config = dict(
    n_kv_head=8,
    vocab_size=15939,
    activation='relu',
    norm_place='pre',
    parallel_block=False,
    init_std_qkv=0.0154,
    optimizer='adamw',
    grad_clip=2.0,
    warmup_steps=251,
    schedule='wsd',
)
MLP neurons of a small language model. Each row is named by its layer, matrix (up: input weights) and neuron, and shows model dimensions 128-255. Each number is 50 + 15 x the weight over its row's rms, rounded and kept within 0 to 99.
A block is one neuron, or neurons of one layer that tend to fire together. After each block is what it responds to, as a language model described it from the Wikipedia text at the highest values.

L3.up4:07 67 30 38 51 30 19 51 54 65 60 21 49 50 57 47 59 63 48 58 43 37 41 33 67 33 57 30 20 41 47 35 52 41 38 40 53 40 56 58 35 37 42 58 85 27 03 51 48 25 33 57 52 65 44 65 54 45 57 19 56 49 55 53 51 61 66 35 52 41 60 49 64 43 54 56 72 57 39 41 37 66 55 19 49 61 40 71 86 60 53 27 48 39 31 52 86 51 42 37 38 36 36 74 33 31 48 67 48 48 38 67 39 53 67 43 44 21 68 36 68 61 52 54 46 50 45 56
L3.up172:47 75 26 84 33 44 39 64 20 33 58 43 47 58 45 11 53 49 55 41 55 73 49 63 59 55 59 90 55 64 32 66 49 38 64 40 44 33 36 44 59 33 51 77 60 59 03 48 46 17 96 64 50 24 71 62 64 50 66 31 51 55 52 50 46 35 54 61 21 40 57 42 39 52 48 42 47 51 74 43 53 40 56 28 60 43 23 31 53 46 79 37 66 63 54 64 60 59 50 56 46 74 46 36 40 68 43 55 49 52 41 59 61 75 63 41 43 62 65 37 43 39 69 48 44 54 46 68
L3.up810:25 75 26 42 30 48 80 52 42 22 57 60 50 54 48 37 33 35 52 41 40 50 48 66 58 41 54 64 18 49 43 58 53 51 45 32 48 46 49 63 61 29 25 51 45 29 29 40 42 54 70 57 57 71 55 63 91 49 50 32 63 67 45 62 57 49 30 00 53 50 27 36 30 45 70 66 74 36 53 33 73 41 49 57 32 51 46 50 80 44 59 55 64 53 52 57 70 70 67 37 35 66 62 62 57 52 15 46 43 56 64 51 58 35 59 45 45 59 47 71 60 34 42 46 38 67 54 33
L3.up824:58 70 46 46 34 61 28 42 64 18 38 18 58 78 63 44 68 47 62 36 53 55 38 51 42 63 30 54 47 39 39 32 39 49 60 48 67 76 46 56 37 37 41 47 81 59 44 40 43 44 47 51 40 51 55 64 28 65 19 43 35 66 17 45 25 28 52 47 25 42 66 18 51 36 69 47 43 49 58 58 23 64 62 39 40 45 62 51 51 35 43 64 50 43 32 59 61 76 55 59 35 67 44 63 61 17 21 48 48 57 41 57 67 79 45 52 38 50 41 20 81 46 44 62 51 65 57 54
L3.up990:29 55 36 27 37 23 69 44 79 69 66 41 39 50 45 48 85 15 39 34 50 50 60 63 63 72 34 63 40 69 52 26 57 41 81 38 65 59 51 57 46 36 53 51 44 65 34 62 49 41 37 50 34 40 42 36 48 44 15 35 60 65 45 48 32 51 51 27 61 64 50 58 45 24 80 71 48 50 59 33 42 49 47 41 35 65 71 56 53 29 43 59 45 43 54 70 40 64 29 70 23 52 43 63 60 86 53 53 71 56 39 70 52 47 67 50 39 58 74 81 63 45 29 68 55 93 57 49
L3.up1169:20 56 07 35 55 45 43 41 56 39 32 49 34 42 59 41 66 60 69 35 57 15 56 71 89 57 51 23 65 31 36 55 64 59 61 32 55 64 66 45 43 37 41 59 35 68 33 35 50 54 41 72 63 23 58 40 48 53 59 63 56 57 45 34 44 36 67 28 45 39 40 38 70 30 57 61 58 04 47 34 43 61 58 42 70 68 20 56 52 49 42 66 46 50 74 55 50 59 36 38 47 62 63 68 66 66 38 57 53 42 59 46 38 77 59 55 66 42 52 59 92 30 83 36 48 67 41 43
L3.up1241:30 38 51 19 46 40 55 58 42 50 50 70 48 43 53 43 91 61 40 57 51 62 61 61 57 63 29 37 34 63 58 47 29 67 63 32 59 31 49 60 58 65 39 48 54 74 53 48 48 34 70 54 57 60 39 62 66 45 49 43 42 57 53 42 36 32 55 18 34 56 61 55 42 58 70 29 52 33 56 30 47 49 59 51 49 49 72 44 77 21 56 55 57 59 67 58 33 62 58 40 55 48 81 64 24 61 36 45 75 83 46 57 60 51 53 51 62 59 33 79 57 53 47 67 42 65 53 53
L3.up1308:52 74 15 63 73 32 35 56 61 56 53 65 72 73 30 24 53 34 36 59 25 41 40 65 44 38 33 55 19 52 54 60 50 59 39 25 36 46 54 53 60 31 58 45 53 30 56 47 58 25 68 81 31 47 74 49 62 68 30 20 64 79 37 52 29 49 35 28 37 31 71 08 30 57 75 64 83 53 31 53 83 52 44 53 68 70 69 59 36 44 55 49 55 36 40 61 44 51 55 49 29 51 35 64 76 43 45 74 73 59 24 67 59 99 51 49 41 55 52 58 68 32 48 36 46 78 44 52
L3.up1409:11 66 56 31 14 37 64 65 47 62 71 59 55 51 77 44 40 44 68 73 48 47 51 57 52 58 34 28 36 46 47 56 40 60 29 62 42 40 73 56 41 30 31 56 51 24 35 33 47 69 74 58 42 75 16 53 47 38 34 17 53 54 35 36 49 47 53 14 65 51 31 44 27 36 35 51 91 40 60 37 61 69 55 51 42 42 58 43 64 44 51 53 65 26 41 64 70 36 43 44 07 54 43 81 53 27 55 54 57 47 61 35 39 59 75 57 63 62 49 61 44 40 69 34 27 60 54 33
L3.up1488:04 20 32 17 68 50 39 73 40 62 57 50 54 38 56 57 86 48 54 46 52 18 45 71 65 75 28 45 54 43 37 40 62 23 60 53 45 45 52 89 63 52 34 37 48 58 46 46 46 39 58 42 61 52 51 36 65 44 47 42 43 46 31 44 26 37 35 38 39 57 61 54 43 44 59 50 41 39 52 46 38 35 61 51 44 32 65 55 66 35 55 63 49 69 53 57 22 77 56 49 55 60 61 83 26 53 31 48 64 76 30 65 60 48 76 60 31 25 44 81 45 47 46 45 44 60 54 34
L3.up1784:26 54 24 42 51 46 62 48 59 37 51 66 38 36 58 38 34 34 48 47 57 31 66 83 59 52 48 33 43 54 27 42 34 55 51 34 45 47 55 67 48 50 38 43 72 36 26 31 48 41 58 59 40 49 37 48 66 50 58 21 59 50 50 48 39 22 76 21 43 38 51 47 32 41 44 44 52 39 73 27 48 53 48 43 54 36 71 61 47 34 57 50 51 35 55 50 57 41 62 51 23 76 52 59 49 63 37 45 65 37 62 75 62 52 57 50 43 56 19 70 63 66 65 50 22 81 72 56
L3.up1950:40 46 32 53 62 34 38 51 55 43 30 34 61 69 57 56 66 52 36 47 50 30 24 53 44 59 43 42 47 32 42 29 54 55 54 42 58 67 45 54 47 50 58 35 63 64 39 42 46 40 46 63 39 34 32 66 65 65 66 36 50 46 23 59 35 72 56 27 55 47 69 57 46 37 45 46 62 64 23 34 46 48 46 21 61 48 58 36 39 43 52 63 53 61 50 66 30 46 56 38 34 48 47 53 32 39 46 50 37 39 50 37 59 58 56 62 46 61 24 64 83 27 56 61 38 29 59 62
L3.up2300:35 30 54 21 11 51 45 66 73 58 47 42 31 60 60 44 61 45 59 53 24 19 49 34 29 55 48 49 39 48 58 51 56 73 44 14 70 48 57 58 33 29 53 58 72 69 53 32 52 26 55 39 40 68 41 44 50 42 38 25 46 48 37 36 47 56 46 26 30 42 66 36 21 34 34 50 42 31 44 42 53 57 80 51 39 43 78 47 49 41 75 55 45 57 46 64 53 48 51 39 37 61 46 82 46 36 67 48 68 52 54 82 47 64 64 37 31 36 67 57 54 61 55 33 61 47 72 37
L3.up2793:22 79 35 38 40 43 64 27 65 44 45 34 47 54 64 43 57 41 64 36 69 59 41 54 59 46 36 60 19 29 48 62 56 65 52 39 35 22 50 66 65 29 58 31 30 29 33 28 51 25 50 56 47 64 29 56 59 55 37 38 48 78 41 48 52 46 36 16 50 60 39 56 57 22 40 72 66 77 56 37 62 40 52 54 51 42 68 52 54 45 70 46 47 54 28 43 54 35 48 31 49 62 55 39 51 45 29 36 71 59 64 55 36 70 77 57 49 50 45 47 66 43 70 44 40 47 60 63
L3.up2810:72 54 45 57 27 58 57 46 34 31 38 56 62 77 69 26 37 51 45 43 55 48 43 62 48 40 61 43 40 53 29 67 28 51 51 24 65 16 38 44 37 30 45 27 56 49 57 53 55 53 43 35 68 31 39 61 55 52 38 38 75 57 56 49 54 50 35 55 52 26 65 58 33 55 43 47 61 54 45 61 39 31 66 65 34 62 57 47 41 33 86 52 26 69 38 40 61 55 57 56 30 74 61 42 50 71 50 57 78 22 64 64 46 21 51 49 30 66 25 53 88 39 59 29 64 34 58 55
L3.up2836:29 60 35 38 73 49 81 43 73 54 56 24 52 63 47 40 27 54 78 71 60 48 43 79 58 60 44 42 42 72 56 31 64 30 59 23 61 37 62 62 68 47 44 47 67 17 55 34 47 44 47 87 62 69 28 56 51 57 40 34 57 63 11 66 50 21 55 25 51 57 45 73 11 30 47 43 56 73 63 33 41 38 49 33 44 43 72 67 61 45 65 41 48 43 35 64 38 53 78 31 26 53 68 53 39 50 27 43 67 45 38 59 37 69 77 53 59 72 59 42 66 52 56 56 47 67 64 33
Paragraph-final periods. Sentence-ending periods, sometimes ")." or ":", that close the last sentence of a paragraph in Wikipedia prose, just before a blank line or heading.

L3.up35:32 40 33 25 58 66 68 49 33 45 48 48 81 48 55 41 47 39 49 31 63 44 33 45 66 69 28 48 57 39 69 25 49 24 45 56 65 75 36 64 37 47 53 75 30 56 62 56 40 47 70 83 30 43 31 56 45 39 56 67 39 41 25 47 73 33 56 27 53 47 35 49 60 23 38 30 57 34 08 51 69 43 44 59 58 48 57 57 57 70 45 49 56 97 39 15 55 52 56 45 47 36 58 60 40 56 81 61 61 26 42 39 59 80 41 38 66 18 69 30 46 42 51 32 56 34 32 20
L3.up149:20 16 48 39 64 69 61 25 43 55 44 51 61 43 44 55 22 39 66 50 49 48 48 53 58 56 35 51 53 32 41 43 71 23 24 47 68 69 49 51 31 37 46 63 40 46 53 49 40 61 56 45 68 33 50 38 66 53 28 48 31 49 45 57 41 69 33 19 73 43 28 28 62 35 60 54 60 32 20 36 46 49 35 66 27 47 33 57 24 43 56 42 63 53 44 41 33 47 71 79 49 45 44 85 63 45 63 51 50 39 43 39 76 59 56 55 48 37 64 65 51 36 54 68 45 60 50 64
L3.up306:31 66 19 39 72 48 51 14 23 73 54 42 38 49 43 37 51 58 43 25 41 45 36 45 59 71 48 29 50 27 37 56 67 63 26 60 53 72 30 39 65 27 62 33 40 41 48 46 44 31 87 81 61 36 37 55 54 34 33 30 33 38 31 53 25 09 61 51 56 27 38 28 62 55 59 28 49 35 32 44 71 30 60 47 69 91 55 43 17 65 64 44 46 54 63 55 46 46 62 76 42 20 34 75 56 28 79 49 58 45 72 50 48 82 62 64 74 40 71 51 66 30 94 62 36 40 57 37
L3.up354:27 44 49 49 61 21 83 32 58 41 49 28 62 34 59 71 57 58 52 51 52 58 29 44 78 43 51 56 48 47 23 43 49 53 82 45 23 60 41 61 72 50 49 66 41 63 57 42 48 50 55 85 65 55 51 83 36 48 35 67 20 36 42 44 74 67 72 53 26 61 17 44 18 37 44 35 43 35 32 43 29 42 54 49 49 29 42 42 56 70 65 48 50 77 66 57 37 71 58 55 66 67 74 74 48 41 50 42 81 33 34 48 69 50 35 57 64 33 05 44 72 53 59 50 32 58 40 37
L3.up421:43 38 35 54 32 39 44 23 32 67 46 62 48 50 55 88 27 25 35 32 16 57 34 23 40 56 50 65 71 58 40 64 46 45 40 74 44 68 54 49 29 34 61 49 41 25 59 65 47 29 74 54 50 05 80 56 34 69 54 42 38 50 70 45 30 52 54 43 54 30 21 50 25 36 48 56 48 57 34 50 66 48 51 34 36 78 27 61 43 73 77 58 56 74 63 33 38 57 65 39 57 29 58 56 80 37 45 60 60 54 56 62 75 65 61 57 61 42 62 36 62 51 56 68 61 42 31 39
L3.up592:45 47 45 58 76 53 47 29 55 65 40 45 56 61 58 56 40 45 77 37 40 41 48 31 48 57 60 73 44 63 21 62 53 35 63 43 34 56 32 57 48 52 62 59 34 47 29 61 49 38 62 54 97 60 54 50 55 29 70 61 61 44 47 66 44 68 47 17 27 42 19 49 31 46 62 20 54 22 47 44 47 49 42 87 67 37 67 59 34 49 52 56 29 99 36 31 60 50 35 27 63 41 52 57 76 69 45 49 42 41 50 24 59 37 65 61 76 49 25 37 69 32 83 59 57 65 36 56
L3.up601:58 44 53 65 67 47 75 24 79 47 41 50 53 46 73 51 75 23 76 32 68 56 43 28 70 37 32 90 29 58 35 50 51 64 34 49 43 47 51 69 56 38 40 39 29 47 72 44 40 20 30 60 66 59 58 63 65 52 56 79 36 51 57 66 42 72 52 18 24 55 41 35 43 58 50 13 51 50 38 51 45 33 40 46 51 26 36 54 50 44 46 43 43 73 42 40 49 61 58 85 63 74 28 37 42 73 43 62 61 45 65 49 59 47 94 60 39 32 32 46 48 64 70 59 42 50 44 41
L3.up1780:46 54 50 15 45 67 80 24 27 86 48 66 69 56 56 52 56 46 40 43 22 75 50 39 34 64 65 55 46 23 53 69 56 32 27 55 56 75 61 45 68 44 45 56 37 43 62 47 41 39 76 56 49 76 50 65 32 45 32 51 25 49 40 32 52 41 68 40 43 46 39 71 05 55 47 51 50 35 37 54 61 53 38 62 30 61 24 47 55 60 68 46 53 44 32 51 22 75 63 77 49 32 42 49 71 23 44 61 39 52 80 42 50 82 35 49 63 39 51 52 64 30 61 35 63 52 51 43
L3.up1879:42 67 63 53 35 43 61 22 44 62 59 39 67 29 75 57 30 23 56 43 52 56 44 19 60 38 41 57 18 55 49 74 36 47 53 47 40 43 48 44 64 67 47 47 45 66 59 67 53 65 46 67 55 61 66 77 78 49 56 51 32 52 52 52 57 40 41 26 39 59 45 41 19 39 44 38 53 38 59 60 23 35 53 45 55 45 43 52 70 83 48 44 49 67 47 60 27 72 75 45 21 44 72 53 66 64 34 55 63 36 71 45 81 38 44 65 44 47 61 40 48 50 43 64 63 65 32 47
L3.up1937:53 61 47 52 45 47 84 16 62 62 68 39 57 34 57 76 48 48 73 31 43 12 42 28 53 73 44 75 49 43 68 35 79 62 54 42 02 55 34 55 64 45 58 46 37 80 65 31 62 46 56 79 70 59 41 41 52 40 37 60 33 44 46 51 40 64 71 35 50 36 40 60 16 45 40 44 38 55 32 37 69 48 55 48 57 37 43 54 64 33 56 61 34 42 42 47 49 47 83 73 27 47 63 66 63 51 34 48 61 57 56 54 89 47 55 61 56 33 47 61 63 42 55 40 38 60 60 45
L3.up2219:24 78 81 43 63 57 64 08 59 64 41 44 52 57 55 53 22 32 64 47 24 41 48 53 68 38 47 40 34 62 45 59 47 40 47 49 50 33 53 33 46 62 70 41 43 66 34 50 54 42 19 51 87 45 54 88 41 24 50 80 31 34 41 38 60 45 54 46 35 44 11 66 32 39 50 36 39 48 69 29 59 41 66 57 41 47 38 58 36 46 58 60 46 75 35 52 44 63 67 31 61 31 63 65 39 57 43 86 40 49 25 37 52 67 57 36 57 27 55 49 76 47 61 60 45 47 41 49
L3.up2436:35 47 61 41 57 53 65 66 37 27 55 11 51 61 39 41 46 20 62 42 32 64 40 32 59 44 34 21 49 54 54 52 41 42 32 36 73 50 60 49 39 53 55 40 45 66 56 44 40 32 35 54 84 39 55 56 48 31 32 54 38 40 54 45 26 42 45 48 43 45 24 07 37 44 43 19 53 36 39 41 58 21 43 62 46 76 43 58 27 35 53 35 45 74 54 29 44 48 73 68 60 38 33 67 67 43 58 56 73 36 47 32 81 67 29 60 39 55 71 41 59 49 77 39 43 33 37 61
L3.up2523:32 83 44 43 35 42 51 13 56 88 31 34 72 77 55 62 45 52 55 53 41 43 18 42 51 40 69 50 66 40 27 46 58 22 57 55 62 62 17 54 52 61 29 39 80 62 57 68 43 66 34 43 20 42 59 55 38 69 58 55 45 57 19 50 71 53 88 29 26 57 39 79 03 57 15 65 41 39 32 52 49 43 61 00 60 46 28 30 64 33 54 59 59 81 42 41 60 81 51 37 41 39 70 63 58 24 80 57 78 40 46 62 50 92 51 48 54 52 66 37 46 41 26 55 46 51 52 36
L3.up2562:60 39 46 48 48 09 60 29 68 66 30 25 58 53 66 68 58 43 53 44 54 45 51 11 58 36 41 77 38 52 27 53 47 52 54 71 28 31 58 56 70 66 22 44 42 42 88 52 54 36 53 49 50 60 47 54 32 45 56 45 55 58 42 40 76 62 79 36 15 46 53 30 31 27 19 34 45 27 11 37 21 57 37 56 50 31 51 50 75 65 79 43 50 74 42 36 54 51 86 24 67 51 72 51 63 82 55 30 71 53 34 68 57 68 68 46 19 41 19 45 56 56 57 46 42 38 52 34
L3.up2863:34 35 53 55 52 49 76 27 65 50 56 37 55 46 62 58 36 39 57 54 42 43 64 39 58 44 55 52 58 35 37 39 33 31 47 71 57 78 47 44 41 54 48 15 26 63 45 50 42 29 42 62 83 25 59 49 43 35 26 66 45 45 51 66 57 57 62 33 58 35 18 22 35 40 38 24 59 34 28 08 45 16 52 55 55 51 52 62 18 44 42 56 41 75 45 35 39 62 48 50 50 40 51 54 75 53 64 46 54 35 22 34 67 81 58 46 53 58 51 69 48 50 36 60 35 50 37 25
L3.up2890:47 60 53 41 43 67 53 05 60 82 52 35 42 61 66 48 42 36 30 45 46 47 68 47 41 63 46 57 32 58 59 48 53 32 59 71 55 64 54 53 30 50 60 43 26 45 68 45 49 19 22 54 68 39 44 55 52 37 40 63 52 47 40 55 48 34 92 57 45 48 14 45 40 26 67 47 53 41 42 25 50 48 29 66 42 52 31 62 18 51 37 38 48 79 62 37 89 58 48 24 51 38 41 44 77 45 44 75 31 38 37 61 68 61 48 47 63 35 73 69 53 45 26 54 41 58 48 18
Scientific word fragments. Mid-word pieces of technical terms in biology, chemistry and taxonomy text, such as "o" in hematopoietic, "on" in serotonin and "id" in acid, plus some "the" and "bp" in data tables.

L2.up1084:12 51 56 32 42 48 36 41 50 46 35 51 48 70 49 65 51 51 63 49 56 43 54 64 46 58 32 55 26 34 33 40 49 45 31 37 44 56 73 65 50 59 30 32 39 60 56 44 56 39 51 56 59 60 18 83 69 34 40 44 21 56 38 40 24 61 62 16 53 48 52 63 37 70 41 10 52 07 48 40 58 41 44 55 55 42 61 52 38 56 20 38 51 63 47 50 74 39 94 63 45 18 39 63 68 43 47 62 65 49 32 44 68 55 79 48 55 32 59 30 60 28 41 68 39 53 48 44
L2.up1540:74 55 59 58 89 58 45 58 45 49 40 55 58 59 36 70 70 33 58 46 28 59 33 54 57 49 43 60 31 00 45 51 62 38 50 50 57 44 58 42 43 23 62 47 22 63 62 23 58 66 49 33 81 54 77 39 65 54 51 40 75 85 42 56 57 67 21 39 46 51 51 45 43 50 70 17 67 32 38 43 66 62 32 55 34 81 32 51 46 47 66 54 64 70 51 44 37 66 66 79 32 39 50 57 48 34 26 73 32 35 60 40 42 82 59 45 75 53 41 68 53 49 31 42 45 79 51 31
L2.up2503:11 47 39 26 55 58 90 33 65 96 29 28 62 54 56 43 23 46 39 59 20 83 52 49 30 55 61 52 52 54 54 64 54 35 38 63 64 77 29 45 43 56 35 29 20 55 49 40 48 24 67 86 40 68 36 56 34 53 41 39 41 38 54 38 34 70 55 40 54 40 42 51 48 25 06 31 51 67 42 55 54 24 51 53 47 64 65 54 27 45 66 63 45 66 66 55 56 57 65 56 46 45 56 31 56 21 40 68 46 52 48 74 63 49 77 40 81 25 67 50 53 25 69 43 35 50 30 47
L2.up3052:07 44 59 52 29 52 65 29 44 62 58 55 66 62 49 50 42 38 69 31 37 37 70 32 43 55 68 53 46 59 55 31 64 36 32 69 63 84 61 57 58 38 43 32 45 48 56 50 52 38 80 81 67 44 36 53 58 45 26 25 52 34 31 38 61 53 55 41 48 20 56 54 07 34 47 09 48 65 48 29 71 47 56 51 42 36 53 57 26 57 79 46 43 27 35 57 53 64 92 83 32 63 40 55 55 21 58 45 64 26 52 77 49 56 33 54 67 27 64 31 58 46 50 60 42 54 46 49
Scattered word and structure fragments. Word-initial pieces like rec and Ch (receptor, recently, Chretien), blank lines after infobox lists, and tokens inside chemical equations.

L4.up2146:12 57 72 22 40 45 85 55 44 54 38 33 54 43 52 69 36 54 55 58 25 59 64 49 52 62 30 39 66 72 45 54 51 53 67 61 55 82 66 59 55 34 58 37 29 62 51 39 37 21 38 36 81 50 51 58 43 32 29 41 42 62 23 54 55 44 55 53 36 43 36 47 28 30 52 39 48 36 40 12 65 49 51 61 59 47 43 67 29 33 45 53 54 79 39 33 36 58 50 48 29 45 64 67 72 58 56 63 51 47 68 45 62 45 80 51 59 47 69 54 66 45 51 52 56 37 53 19
Word-final pieces and "one". Final pieces that complete a split word in scientific or anatomical text (cytok-ine, l-one pairs, esophag-us, gen-us), plus standalone "one" as in "one exception".

L2.up1460:18 37 46 25 71 36 35 71 58 55 64 37 59 27 46 46 62 55 41 39 53 49 56 69 78 56 76 37 56 47 32 22 25 38 71 59 39 38 51 63 65 59 45 45 55 62 11 24 56 32 61 67 59 58 32 56 67 56 38 18 45 53 52 41 49 39 53 37 29 41 68 45 30 31 45 61 75 60 47 28 24 32 54 68 55 54 65 44 73 42 51 53 47 31 35 64 57 63 56 38 60 66 67 83 32 52 20 61 88 85 54 77 58 74 55 59 73 45 07 62 44 57 40 57 45 86 47 50
L2.up1627:04 55 44 33 66 51 81 42 43 43 41 29 49 48 54 10 41 49 75 47 43 54 46 62 79 42 59 51 27 49 51 38 29 62 34 50 43 17 47 50 61 41 53 39 38 27 22 34 39 37 46 88 68 49 30 46 71 43 32 23 52 51 63 59 47 42 28 34 60 31 25 49 13 28 50 53 67 57 55 17 56 39 55 43 51 27 76 64 32 43 54 51 44 55 40 64 29 66 75 66 56 90 78 72 45 40 22 34 69 52 68 53 55 70 69 59 39 70 33 57 56 18 49 58 33 80 55 49
L2.up2674:31 64 55 68 58 58 44 50 51 60 34 34 34 50 50 64 55 73 38 37 49 57 50 42 45 54 20 69 29 60 45 73 64 42 24 03 65 41 59 70 51 54 45 45 44 54 34 38 44 22 38 66 55 34 38 37 40 63 21 13 29 15 31 55 40 30 59 27 18 38 78 54 31 54 42 47 60 31 24 60 74 57 55 61 44 42 60 50 37 31 49 16 38 53 48 57 90 48 69 46 33 45 63 76 47 54 33 56 53 52 40 41 38 54 47 46 29 83 46 36 91 56 41 82 41 65 47 52
L2.up2955:15 65 31 29 34 53 72 67 31 44 50 76 65 69 49 28 53 64 56 29 65 45 70 19 51 65 45 52 48 59 55 32 12 43 49 41 48 56 60 62 45 58 34 54 68 79 25 58 51 43 69 91 88 35 46 55 53 37 46 55 47 41 54 66 54 31 46 43 26 52 39 54 46 67 63 32 52 33 65 24 40 23 51 69 35 38 60 39 28 15 45 52 68 58 66 55 79 40 54 53 50 41 54 72 45 44 53 54 72 42 42 53 38 50 73 54 30 39 47 41 53 48 49 45 54 45 44 57
Paragraph-final periods. The full stop ending the last sentence of a paragraph in Wikipedia prose, right before a blank line or section heading, as in "…domestic cups." or "…Hallescher FC."

L4.up1894:19 44 48 53 59 45 86 31 46 61 46 46 46 56 43 38 65 64 50 57 58 45 59 74 66 70 30 63 51 48 44 22 42 47 51 40 72 60 40 50 41 52 46 61 44 44 34 46 39 56 73 69 49 47 25 41 80 55 03 20 78 65 40 34 36 36 27 63 52 49 41 45 35 45 47 52 48 50 55 33 41 41 42 36 33 46 81 52 46 32 52 41 54 55 32 59 72 65 51 48 43 54 62 58 29 63 52 57 39 66 30 53 58 62 44 45 37 43 49 45 82 49 47 50 59 68 53 40
Paragraph-end periods, asides. Fires on periods closing a paragraph's last sentence and on opening parentheses after a noun, e.g. jury (50%), Holofernes (1607).